MLP neurons of a small language model. Each row is named by its layer, matrix (gate and up: input weights) and neuron, and shows model dimensions 80-175. Each number is 50 + 12 x the weight over its row's rms, rounded and kept within 0 to 99. A neuron's up and down rows have the sign that makes its largest values positive.
Before each neuron's rows, "fires on" lists the tokens most often at its 100 highest values on Wikipedia text that the model never trained on.

fires on: "-", ",", "/", "'", "ing", " of"
L6.gate146:60 31 36 55 60 61 43 61 56 41 49 40 23 46 44 40 64 36 68 53 51 42 57 29 47 39 59 47 28 68 33 50 41 37 55 50 56 37 50 33 44 44 47 44 43 53 63 53 43 66 28 70 47 31 36 71 39 22 56 39 48 55 38 52 46 56 53 46 35 59 40 46 23 62 33 41 30 62 55 62 41 56 56 58 60 58 25 22 50 36 50 50 73 65 49 45
L6.up146:55 39 54 45 37 58 46 39 70 50 55 55 46 47 60 40 43 52 63 49 36 23 62 27 60 35 47 20 50 51 60 53 66 38 48 32 29 27 43 57 54 70 62 50 34 41 32 56 52 39 32 73 43 47 63 47 61 46 39 27 42 64 55 55 64 75 33 35 40 25 46 53 55 44 48 37 56 53 49 47 58 43 47 44 57 69 22 57 43 60 46 53 53 38 41 37

fires on: ",", "A"
L5.gate87:39 38 58 36 50 58 55 62 69 53 51 25 48 42 59 34 27 45 62 30 51 34 46 54 34 47 40 24 53 83 58 49 70 35 51 38 47 00 67 58 27 53 62 56 61 23 59 56 65 39 44 67 26 40 62 35 43 54 44 60 40 64 41 43 53 49 70 44 50 51 48 44 37 47 63 44 51 35 46 76 36 59 57 58 55 47 50 41 44 52 62 69 56 42 47 40
L5.up87:37 26 50 46 42 58 65 50 66 33 43 36 28 46 61 58 56 38 73 50 46 33 64 52 56 56 58 44 53 53 49 51 69 53 55 52 34 11 32 72 26 47 54 55 36 32 50 42 82 45 38 68 46 28 71 53 48 47 35 41 48 69 60 36 79 55 48 40 50 54 40 32 42 38 54 42 47 34 66 38 34 53 60 66 41 62 55 61 45 65 36 53 46 67 49 56

fires on: "ar", "al", "an", "g", "ial", "at"
L6.gate247:57 52 37 46 57 59 67 53 49 54 37 49 51 64 50 69 65 62 37 61 58 49 68 51 66 63 51 71 52 58 51 62 49 42 56 40 70 38 33 66 41 64 29 61 47 56 44 44 40 38 49 42 56 33 39 61 51 30 25 34 47 39 55 50 33 58 39 50 78 53 57 32 49 55 32 57 35 26 50 58 29 39 51 47 33 67 63 50 67 68 63 58 29 45 27 49
L6.up247:36 53 44 62 54 49 27 40 46 43 56 35 34 38 55 52 48 46 50 39 55 58 73 39 37 47 50 78 22 65 51 51 71 54 65 43 63 50 46 55 71 39 67 43 48 57 57 44 34 40 40 50 37 53 40 44 35 51 61 60 50 41 49 68 47 32 34 44 39 71 51 57 34 57 64 66 70 54 48 53 68 50 64 70 73 59 40 32 56 29 69 47 34 49 62 62

fires on: " R", " was", " h", " is", "H", " P"
L7.gate294:44 35 55 57 49 40 52 46 28 45 58 46 38 64 57 55 39 54 30 66 39 52 52 43 33 66 62 38 55 64 58 32 38 55 34 69 36 42 58 24 14 21 59 56 63 39 57 52 58 44 45 69 62 23 40 49 42 46 32 49 49 58 48 45 56 60 69 49 50 62 49 44 38 41 55 49 38 43 73 52 63 67 47 52 32 52 58 51 53 31 66 51 63 18 59 48
L7.up294:63 38 28 53 56 53 33 16 48 56 27 50 53 21 76 35 52 35 41 70 67 35 31 63 55 64 52 30 60 46 27 49 69 46 52 59 63 52 48 67 61 53 27 73 51 52 38 61 23 53 59 52 84 35 59 30 46 45 57 64 61 45 39 63 60 65 56 54 51 57 48 38 49 54 41 36 45 58 61 53 28 48 37 48 47 44 50 61 54 45 56 49 71 62 32 59

fires on: "all", ",", "ch", ".", "4", "est"
L5.gate318:36 56 49 23 58 40 53 79 63 49 59 47 44 58 39 53 54 35 46 49 43 60 55 32 36 59 52 37 43 45 34 38 66 66 57 55 51 59 39 46 49 44 72 66 32 56 49 49 34 30 51 57 45 46 49 71 61 66 25 35 47 53 49 60 64 52 74 77 50 53 76 43 42 42 69 48 74 38 81 67 47 47 51 66 49 37 56 45 55 67 40 41 44 61 54 61
L5.up318:61 41 40 53 48 47 58 40 60 22 50 26 39 66 59 58 59 39 48 58 51 32 62 60 34 80 67 28 44 61 47 48 62 51 55 51 54 43 56 64 34 60 72 63 51 65 52 32 55 66 63 81 35 25 37 54 47 70 46 40 66 44 40 53 50 38 61 33 44 34 42 44 37 33 50 31 65 53 42 49 47 39 44 54 62 57 59 50 35 72 35 63 59 40 57 43

fires on: "at", "d"
L6.gate117:53 68 47 21 56 40 53 64 26 47 29 46 34 63 24 55 58 63 37 58 65 39 45 53 49 46 55 61 64 65 57 62 61 57 66 25 44 51 45 67 67 51 55 65 49 43 62 46 26 54 52 43 45 54 34 54 50 46 51 28 42 78 45 56 50 50 55 60 54 66 48 56 30 59 65 55 63 33 52 45 62 33 49 59 47 40 77 44 48 36 56 45 35 41 50 46
L6.up117:46 70 35 59 62 40 31 68 51 30 43 46 50 48 28 53 67 66 46 35 76 60 58 37 25 74 44 45 82 36 66 60 72 53 45 54 42 57 28 41 66 33 69 49 54 53 43 44 55 46 47 32 61 38 57 24 61 40 54 50 49 61 58 60 53 60 43 54 44 65 82 53 53 61 70 50 50 59 52 44 77 64 37 48 52 38 58 48 56 43 63 55 64 50 47 41

fires on: "ew", "ap", "y", "h", " ch", "le"
L6.gate158:25 51 45 27 59 54 48 57 46 55 46 66 49 75 32 24 55 22 35 45 58 54 62 36 53 36 40 58 53 36 37 85 77 40 38 41 37 45 34 53 46 43 47 76 57 37 59 54 73 40 64 58 52 40 42 60 67 36 42 61 43 52 73 49 46 52 46 57 44 74 52 45 63 36 53 55 38 34 47 50 59 56 40 48 40 57 69 42 69 61 22 36 38 42 35 31
L6.up158:37 36 41 56 59 49 31 42 50 50 28 44 52 49 48 50 52 33 42 59 57 53 45 52 35 43 43 34 62 48 37 41 44 42 49 66 48 70 39 52 54 50 42 62 37 59 65 65 54 44 58 52 34 53 54 41 29 42 39 56 30 58 53 63 51 40 27 38 56 66 52 48 61 38 51 71 49 60 44 33 55 45 38 38 31 45 60 61 33 37 38 28 44 68 33 41

fires on: " c", " P", " (", " C", "pp"
L7.gate373:47 43 64 79 56 64 56 65 54 54 56 36 72 34 45 45 34 65 47 51 27 54 57 30 43 33 71 65 59 45 49 44 68 47 45 50 33 58 47 38 59 24 59 47 33 31 57 74 47 47 41 55 48 60 66 63 52 58 50 47 44 53 68 50 76 51 48 53 75 29 28 50 59 49 40 55 78 42 56 65 27 47 46 45 45 63 54 60 50 53 28 36 63 42 56 35
L7.up373:51 25 55 64 63 45 67 51 38 40 40 42 51 70 56 43 50 26 62 46 73 56 35 55 36 52 40 62 60 71 50 53 73 46 42 63 35 56 49 51 61 54 37 53 48 65 46 54 61 49 46 42 57 58 34 64 59 37 47 66 65 34 26 65 51 41 46 46 40 48 59 69 27 74 50 37 69 56 63 51 55 66 58 51 51 47 56 62 48 24 45 39 67 31 35 49

fires on: "it", " |", "ff", "ver", ":"
L7.gate87:70 17 47 75 59 38 54 52 43 22 58 37 68 63 63 69 34 40 38 53 54 37 63 40 50 38 55 62 67 48 58 50 66 53 57 56 31 36 63 36 40 27 32 59 41 58 30 59 55 69 56 35 44 50 51 68 22 45 59 44 65 60 40 66 47 48 53 43 63 35 56 70 40 56 58 51 55 65 47 66 40 37 53 54 37 44 74 69 41 32 60 30 40 41 42 60
L7.up87:60 43 44 52 44 27 48 51 53 43 30 53 50 42 54 33 62 57 52 44 33 39 15 53 56 56 69 56 50 38 74 67 67 12 60 60 41 50 58 62 62 63 63 59 41 49 52 64 46 59 50 49 40 66 57 56 46 49 68 61 32 37 61 60 46 53 43 52 51 50 54 72 48 51 72 63 49 49 44 65 49 54 55 56 50 47 79 46 36 58 50 22 49 14 56 35

fires on: "h"
L5.gate395:30 52 48 60 56 30 46 59 51 49 52 57 37 47 62 38 34 57 50 55 34 48 44 53 41 63 55 20 66 51 48 53 59 47 36 49 53 49 62 52 30 46 56 40 58 42 39 58 42 31 29 47 47 43 54 66 47 33 50 54 31 46 46 72 67 55 40 38 52 54 59 52 38 22 59 41 57 43 64 41 43 57 47 35 46 44 61 32 49 57 38 49 32 64 40 48
L5.up395:42 48 36 66 43 58 51 42 56 44 32 45 38 42 39 46 51 24 58 56 57 55 44 70 19 33 42 52 59 65 29 27 60 50 54 42 67 41 53 66 53 37 61 43 25 50 43 43 58 37 30 53 60 47 38 40 58 50 41 60 29 54 40 53 52 50 24 40 31 66 64 45 55 54 35 40 59 34 40 50 63 46 46 32 47 38 44 34 57 37 22 57 36 53 52 45

fires on: "ian", "an", " h", "a", "i"
L7.gate461:53 53 41 48 36 38 37 57 42 62 30 36 36 44 37 40 33 37 55 64 42 54 62 55 43 55 64 60 40 60 58 32 37 56 59 42 42 50 57 40 29 65 53 43 44 50 56 60 56 56 44 57 24 51 61 39 44 57 37 61 29 52 21 41 61 41 24 50 32 33 48 79 47 43 45 49 77 20 32 40 57 32 47 40 70 49 51 54 43 48 51 41 67 39 39 51
L7.up461:61 46 53 52 34 32 60 46 57 43 48 54 43 68 61 43 63 51 31 64 57 40 72 40 45 58 56 65 44 50 45 62 29 46 42 56 33 55 70 55 35 46 58 55 48 54 53 53 40 64 50 65 38 59 30 56 63 62 49 79 59 40 46 43 50 47 66 38 47 43 54 59 55 47 52 50 62 45 35 50 34 31 45 58 40 53 53 41 46 79 64 35 48 44 39 46

fires on: " |", "re", "it", "i", " \""
L7.gate377:71 68 57 52 69 47 69 48 51 44 45 35 49 45 62 40 52 58 44 57 35 55 47 40 56 36 36 38 44 41 70 47 53 57 66 73 50 51 57 60 28 67 56 43 63 38 43 60 57 39 58 39 54 32 64 54 39 55 40 39 28 47 60 56 43 48 57 61 63 67 56 64 38 73 43 43 56 32 56 61 38 47 75 42 47 38 48 59 55 47 52 49 49 63 41 65
L7.up377:52 56 57 49 71 49 36 63 68 58 34 61 55 37 59 34 58 66 71 53 35 59 49 49 72 32 64 40 57 35 81 47 62 55 44 59 61 60 41 47 43 43 60 36 40 51 51 52 47 55 49 23 44 38 53 56 41 47 52 39 32 52 51 60 41 58 42 51 57 52 59 59 60 40 52 44 65 41 51 66 61 54 59 20 42 51 70 60 19 61 52 47 33 65 44 42

fires on: " (", "ist", "("
L5.gate6:26 68 46 68 28 40 65 61 46 54 36 41 62 43 44 52 35 50 57 46 30 59 32 50 35 78 65 56 44 64 51 56 41 63 63 46 41 67 63 47 55 37 31 57 44 38 76 51 60 41 42 45 50 40 21 58 60 34 43 62 39 54 60 39 54 50 33 53 44 34 62 39 44 45 45 22 54 24 62 66 49 32 50 38 52 63 24 40 47 71 39 43 59 43 41 45
L5.up6:47 22 57 59 59 34 32 55 52 38 38 25 50 60 40 57 46 29 45 26 49 46 44 50 72 82 64 68 63 38 43 54 71 46 41 34 50 55 76 41 67 54 49 51 60 51 57 54 49 45 58 45 44 39 53 54 41 51 55 66 65 51 37 54 45 52 39 54 63 51 50 47 55 69 50 42 70 18 37 45 50 41 52 52 54 48 52 55 49 32 68 30 58 46 49 42

fires on: "ant", "ct", "ist", "nd", "n", "av"
L6.gate229:35 50 27 60 66 50 50 54 39 61 31 30 45 60 55 48 26 51 42 28 39 57 52 57 58 76 44 69 47 36 48 68 53 64 37 40 25 41 60 47 53 27 21 52 48 22 67 57 44 51 41 44 50 38 49 71 53 38 36 52 42 63 48 63 56 56 42 74 43 25 43 58 60 34 69 54 60 37 22 51 58 43 49 37 51 49 61 47 55 53 34 46 63 35 53 53
L6.up229:41 66 36 70 41 44 19 43 49 60 40 55 43 52 34 40 51 47 29 51 57 61 64 31 60 61 72 48 51 64 46 67 67 15 47 52 36 51 54 65 46 54 35 54 63 48 62 51 54 52 42 63 32 48 37 61 43 45 36 47 14 49 50 54 57 67 56 32 54 54 34 50 40 55 54 41 41 53 57 49 58 29 48 50 58 81 45 48 76 43 51 50 52 57 34 28

fires on: "e", " of", "on", "ist", "an", "en"
L5.gate340:52 51 57 52 45 85 47 46 46 55 23 51 26 54 54 38 49 47 51 58 19 45 45 54 51 50 51 74 29 56 43 46 45 48 46 47 64 61 66 36 36 45 33 44 54 60 42 70 54 56 36 28 53 36 34 63 56 43 31 46 37 49 38 50 40 32 35 38 45 45 39 48 46 36 68 37 41 52 23 56 57 54 62 40 64 67 52 27 41 43 24 37 41 53 58 45
L5.up340:63 51 52 61 51 50 51 33 57 58 36 41 49 55 53 75 69 59 48 43 56 48 20 51 51 68 56 62 37 49 52 52 32 40 58 37 46 61 70 47 58 37 49 23 45 48 66 57 68 34 44 33 68 41 64 43 48 39 56 53 61 62 41 61 65 61 62 58 57 51 57 40 45 45 54 56 51 31 76 51 29 51 40 50 60 28 63 59 53 50 49 32 31 61 59 47